python train.py --n_layer=18 --d_model=512 --n_head=4 --n_kv_head=4 --head_dim=128 --d_mlp=2048 --vocab_size=13324 --activation="gelu" --norm="layernorm" --norm_place="pre" --norm_eps=1e-05 --positions="rope" --rope_base=27800.0 --rope_fraction=0.25 --qk_norm=false --attn_scale=0.0884 --bias="all" --tie_embeddings=false --parallel_block=true --init="trunc" --init_std_qkv=0.0227 --init_std_o=0.00378 --init_std_up=0.0227 --init_std_down=0.00189 --init_out_by_depth=true --optimizer="adamw" --lr=0.00108 --lr_mult_qkv=0.7 --beta1=0.9 --beta2=0.98 --lr_head=0.00634 --grad_clip=0.5 --warmup_steps=230 --schedule="wsd" --decay_fraction=1.0 --decay_shape="linear" --final_lr_fraction=0.0 --batch_tokens=131072 --seq_len=512 --doc_mask=true --train_tokens=508000000 --steps=3876 --dataset="wikipedia_en"
MLP neurons of a small language model. Each row is named by its layer, matrix (up: input weights) and neuron, and shows model dimensions 80-143. Each number is 200 + 30 x the weight over its row's rms, rounded and kept within 0 to 999.
A block is one neuron, or neurons of one layer that tend to fire together. After each block is what it responds to, as a language model described it from the Wikipedia text at the highest values.

L11.up54,173,251,147,192,152,229,224,256,212,128,208,226,186,201,171,200,215,218,164,256,190,176,204,170,186,211,184,128,218,192,191,242,238,182,178,232,216,207,193,156,252,257,298,182,262,161,235,220,182,209,233,211,243,213,186,217,244,201,217,183,198,230,211,219
L11.up326,193,220,215,180,218,203,204,198,145,177,226,241,198,172,183,194,220,197,303,218,146,176,179,211,169,179,168,157,218,192,181,246,200,203,151,187,210,245,180,154,218,195,250,186,234,189,183,197,180,210,210,186,271,255,230,176,221,202,212,173,234,227,124,196
L11.up407,215,236,201,200,193,217,206,203,188,222,249,186,151,204,182,199,176,192,255,172,183,174,204,233,198,193,247,264,241,183,257,179,191,205,237,158,176,179,224,213,215,169,181,244,236,224,201,235,217,199,181,196,205,252,221,135,223,182,234,213,227,192,227,212
L11.up450,187,213,233,233,198,238,237,213,195,178,243,181,193,180,216,177,217,227,162,192,138,215,239,214,219,213,197,218,227,178,225,212,244,219,164,208,234,215,206,180,211,171,187,233,210,203,206,205,193,200,220,173,179,174,204,213,247,192,192,194,168,209,179,211
L11.up613,193,189,213,235,168,155,167,167,213,196,192,196,185,135,201,221,236,214,258,166,207,184,182,218,222,195,242,217,187,219,233,228,205,229,243,190,174,184,214,152,210,178,177,229,218,174,182,146,256,212,208,174,183,188,240,180,252,252,257,241,219,201,219,121
L11.up693,212,194,185,209,180,168,208,226,236,182,212,242,179,209,211,151,222,255,196,213,187,192,254,230,133,207,221,200,181,181,214,211,268,215,194,167,195,193,248,165,195,237,239,236,194,209,256,207,205,146,179,192,154,140,212,204,210,165,188,211,200,168,192,205
L11.up1057,202,222,174,257,153,180,178,212,180,198,194,234,139,209,198,169,170,211,244,231,197,213,254,227,214,140,175,207,240,195,155,206,179,230,229,190,247,215,166,156,236,257,229,214,207,219,221,237,176,182,189,146,234,170,175,170,216,195,207,237,230,239,194,228
L11.up1192,179,201,179,225,214,216,170,186,180,190,237,215,124,180,163,254,174,196,171,177,199,144,256,240,179,164,252,252,210,175,212,211,222,177,166,269,222,221,202,172,232,273,219,183,231,165,187,165,227,201,267,171,249,238,189,226,232,174,217,183,150,200,213,246
L11.up1201,172,228,233,183,161,118,218,214,181,226,274,199,190,230,179,211,192,170,204,195,176,193,224,185,203,191,219,235,179,232,206,181,184,225,217,216,193,253,177,160,191,215,132,200,187,198,221,201,187,152,215,235,181,164,222,222,182,189,269,228,190,214,210,234
L11.up1311,214,188,201,203,237,181,167,160,195,174,181,199,156,201,194,202,192,209,204,175,137,174,201,249,167,193,226,167,173,200,252,221,256,229,239,211,181,233,197,170,162,244,213,205,202,235,195,210,245,229,257,223,181,180,197,168,226,186,211,213,179,247,220,188
L11.up1412,221,221,169,191,194,182,193,212,219,231,221,221,167,199,223,189,227,201,204,165,179,129,228,198,213,170,224,248,182,221,172,184,215,220,255,208,190,159,249,173,204,223,232,259,198,262,175,243,207,195,196,200,156,171,199,182,182,195,232,164,176,198,195,253
L11.up1546,230,213,233,261,130,243,149,173,220,222,207,174,209,154,196,129,213,215,223,176,160,186,212,218,186,168,230,208,167,172,242,205,234,261,208,195,235,179,250,177,189,215,214,132,187,258,250,196,168,173,179,190,225,221,207,255,222,204,133,202,206,170,169,219
L11.up1646,204,195,164,188,174,170,193,192,207,215,196,163,166,204,178,190,230,191,192,249,197,120,190,245,207,174,225,212,209,202,203,279,182,223,159,240,183,207,161,150,204,249,193,223,177,261,221,221,204,208,227,177,210,221,227,205,204,187,147,163,156,221,191,215
L11.up1650,192,225,159,248,150,217,221,186,172,197,207,203,165,216,228,242,194,230,199,201,149,173,208,216,187,218,208,172,257,214,159,261,172,223,226,243,218,207,234,207,223,145,250,198,177,183,230,214,206,187,229,243,245,201,262,179,214,148,216,209,190,205,205,212
L11.up1727,234,201,141,218,214,195,171,176,219,183,188,180,205,251,227,160,182,232,268,255,154,172,209,162,174,167,207,182,203,217,199,185,203,275,191,236,243,256,198,192,249,181,204,240,218,224,198,212,235,178,219,230,185,188,209,224,174,185,237,200,181,202,190,199
L11.up2036,190,220,185,205,148,181,118,219,213,173,213,214,142,225,144,245,219,212,194,198,193,182,195,247,146,228,199,205,153,211,186,218,168,245,203,216,210,217,199,178,216,226,252,229,165,237,187,194,183,235,174,220,265,180,191,219,178,144,168,166,187,195,209,197
Description: Short word-piece continuations inside rare proper names, usually one or two letters after the opening piece, such as Him-m-ler, Qal-q-ilya, Pre-v-ost; also spaces in table rows.

L11.up144,239,246,162,175,141,146,230,146,189,117,188,245,197,167,236,147,167,198,215,189,174,168,205,232,228,172,237,159,223,169,181,222,178,229,174,229,176,234,216,185,269,201,199,193,199,203,194,175,216,204,203,232,199,208,242,182,202,170,231,215,209,164,172,210
L11.up454,231,248,168,195,200,228,216,220,191,155,233,255,184,218,174,195,171,192,196,178,189,194,232,139,245,173,178,183,252,172,187,175,207,217,209,197,207,184,152,173,207,196,175,214,179,146,179,182,181,259,218,198,208,251,210,151,226,246,216,205,236,221,171,229
L11.up575,169,195,176,213,174,209,213,181,248,223,190,180,233,172,216,188,191,165,197,156,193,169,206,191,210,214,226,211,243,187,217,162,147,184,177,214,223,229,225,215,251,200,229,189,244,243,154,181,179,212,205,160,194,162,210,231,228,158,243,239,182,194,205,247
L11.up587,118,211,218,166,199,193,191,192,197,192,290,204,191,193,259,222,150,145,209,145,183,223,184,154,220,176,233,189,217,190,194,166,166,258,175,207,189,207,186,137,192,193,247,150,224,157,214,246,225,172,232,191,221,267,199,213,203,182,175,198,214,208,173,139
L11.up775,181,159,197,205,116,149,239,280,188,203,230,181,170,187,218,173,173,142,224,154,141,179,203,196,214,198,181,172,206,192,196,202,124,247,213,184,216,220,166,176,185,186,236,177,204,152,198,245,207,195,242,179,159,185,184,207,229,175,215,205,231,211,163,160
L11.up919,193,186,197,216,189,155,241,185,219,207,222,200,223,191,191,194,204,165,153,182,160,223,222,108,130,208,210,229,167,185,197,172,182,276,204,213,237,213,183,156,192,150,201,135,158,159,192,190,199,185,188,235,225,218,196,169,213,239,143,199,231,209,242,214
L11.up1161,160,201,251,212,207,199,203,189,225,166,224,152,181,222,224,181,193,182,183,231,142,183,151,115,192,163,205,197,227,172,166,182,236,190,171,193,210,269,182,201,209,239,210,182,197,165,189,139,193,217,197,211,240,183,155,226,243,155,127,169,216,176,197,199
L11.up1256,202,174,213,191,133,165,217,222,192,198,218,228,210,222,254,198,218,213,179,159,151,175,186,218,171,190,189,132,191,218,174,186,164,214,208,258,208,201,206,158,196,191,242,172,159,231,180,161,186,189,237,213,170,207,203,126,262,149,206,169,187,238,211,172
L11.up1475,192,228,245,165,266,197,203,206,193,217,152,171,212,166,212,209,202,226,230,196,209,174,218,200,179,204,205,157,227,225,192,217,157,207,229,203,216,219,188,200,228,207,271,159,157,203,222,237,171,149,184,227,180,176,138,215,231,194,263,183,164,237,208,219
L11.up1478,148,152,196,220,153,192,195,170,212,225,257,179,209,221,192,207,155,223,215,189,166,215,236,155,187,144,182,157,190,242,250,205,210,242,234,150,187,208,207,195,215,235,207,235,167,218,212,187,193,201,184,194,223,202,202,214,212,178,233,169,185,218,200,265
L11.up1524,161,207,177,163,183,212,207,238,162,228,186,174,156,142,248,159,213,210,209,189,217,201,231,160,259,214,214,181,202,192,161,218,180,155,187,241,244,210,214,191,207,209,258,188,218,218,237,150,203,193,214,234,226,166,120,209,219,165,211,211,211,204,240,168
L11.up1558,151,213,234,216,167,161,234,173,177,186,218,219,197,215,183,231,187,167,172,178,187,205,173,211,161,199,244,149,185,199,243,173,187,233,155,151,195,229,227,171,221,194,262,202,157,185,227,213,198,190,204,175,211,209,135,229,194,188,234,236,211,217,209,239
L11.up1722,185,183,184,181,196,233,228,203,249,185,224,209,172,202,237,149,212,184,142,165,238,141,249,202,200,219,198,203,229,180,178,209,240,238,186,224,161,215,225,160,182,189,187,178,212,252,240,243,190,213,234,204,220,233,198,243,251,217,187,199,213,201,161,220
L11.up1783,216,216,203,233,190,179,189,159,262,228,225,214,184,266,225,221,172,192,253,119,189,185,247,228,184,185,215,223,228,207,184,169,162,180,176,200,222,202,198,164,207,175,209,227,139,198,160,217,230,171,214,178,193,181,192,165,166,165,239,179,221,199,216,252
L11.up1817,176,181,178,234,166,171,255,250,137,124,223,226,177,176,227,201,180,159,269,178,154,189,203,220,192,255,172,173,201,192,191,208,147,259,253,198,234,186,203,184,190,166,218,181,222,165,161,263,214,220,209,203,268,189,238,213,229,125,211,241,214,205,188,263
L11.up1929,202,218,193,187,188,180,266,159,172,269,224,148,149,235,193,223,166,186,213,204,179,189,273,186,214,185,167,208,202,231,194,229,165,247,221,193,216,235,219,181,190,222,210,195,200,214,231,258,207,172,222,203,185,204,159,221,273,168,195,205,219,236,189,183
Description: First token of a wiki table row after the leading pipe, above all header cells like Party, Pos, Team; also row-leading years and numbers.

L7.up1951,190,192,201,223,144,237,207,226,224,216,240,206,191,205,199,176,188,186,155,165,173,227,227,195,319,168,157,174,207,197,158,190,169,225,218,183,193,204,230,165,263,204,257,214,189,217,211,228,209,208,260,186,220,186,182,180,228,139,229,172,198,212,193,213
Description: Row-opening numbers in Wikipedia tracklist or results tables (5., 4, 9.), plus pieces inside song or album titles (Wa-it, at Goodbye).

L7.up1068,221,271,132,207,181,183,170,225,223,204,245,193,187,185,178,230,202,268,216,239,190,186,146,255,197,211,173,231,168,149,238,219,230,215,243,195,192,159,260,184,252,203,209,262,216,190,227,177,168,209,210,148,187,188,200,195,263,218,172,169,204,178,148,186
Description: Word-piece tokens inside foreign proper names in lists and tables, such as ș in București, -R in Abdul-Raheem, gan in Juggan, and occasionally mid-sentence function words like and, not, order.

L14.up1521,162,213,191,206,186,158,186,246,215,150,181,206,172,195,199,149,175,241,240,150,163,187,215,152,216,207,243,128,209,166,180,194,204,234,188,207,181,238,221,192,205,165,163,192,171,226,244,221,238,243,212,194,215,246,225,221,218,187,232,196,174,231,161,222
L14.up1653,181,215,162,163,186,135,178,199,226,185,225,225,210,196,233,213,163,231,203,169,268,230,174,171,150,242,163,193,197,174,204,274,160,266,229,187,195,220,200,124,227,181,216,234,197,213,234,148,245,221,290,185,189,206,209,173,228,198,174,248,193,239,202,178
L14.up1957,185,213,230,256,171,221,213,178,182,173,211,228,219,189,166,169,221,175,197,164,205,166,258,220,167,205,159,189,186,194,181,191,177,186,174,185,250,205,185,178,192,212,198,214,175,218,198,206,153,193,245,208,159,250,189,218,213,223,239,207,220,218,190,216
L14.up2039,230,187,185,240,212,159,234,241,249,174,206,183,164,174,178,175,186,249,227,145,209,228,230,217,175,250,195,158,197,190,196,246,187,217,213,180,130,256,192,172,218,199,214,194,194,185,187,171,216,222,260,177,193,258,211,167,197,220,179,212,193,263,135,255
Description: Column-header words in Wikipedia tables and infobox field labels, such as the period in "No.", Pos, Votes, Goals, and "- Release:"/"- Losses:" lines.

L14.up81,167,187,214,200,96,200,221,237,247,187,171,202,183,259,208,262,202,187,222,201,143,170,199,196,230,196,289,200,244,203,201,193,207,192,153,219,224,174,243,165,236,147,182,212,187,168,194,225,186,211,194,264,258,221,210,200,201,172,228,175,193,202,168,215
L14.up168,214,181,273,183,220,166,194,163,212,166,236,208,176,137,245,240,217,218,218,238,187,144,179,212,184,237,205,190,199,146,198,181,216,228,234,255,196,196,208,160,191,162,273,220,205,181,164,185,215,241,248,216,161,242,191,142,218,208,127,199,137,199,215,205
L14.up503,220,234,223,218,218,250,208,197,203,142,175,248,179,224,215,172,160,188,222,173,162,172,195,200,165,213,236,244,204,153,174,276,242,201,197,213,196,196,197,187,180,186,252,251,243,186,170,214,214,246,241,223,175,188,178,173,228,220,210,226,174,170,209,223
L14.up1383,213,197,167,203,188,208,205,191,196,212,200,220,172,252,214,177,169,206,184,230,151,188,218,234,218,203,196,209,201,244,186,215,217,171,192,176,177,187,259,193,207,228,209,238,203,196,179,224,242,188,198,221,204,207,232,224,185,185,252,163,197,188,241,201
Description: First or middle name tokens, or word pieces inside them, in personal names in lists, tables and biographies, e.g. Frederick, August, Filip.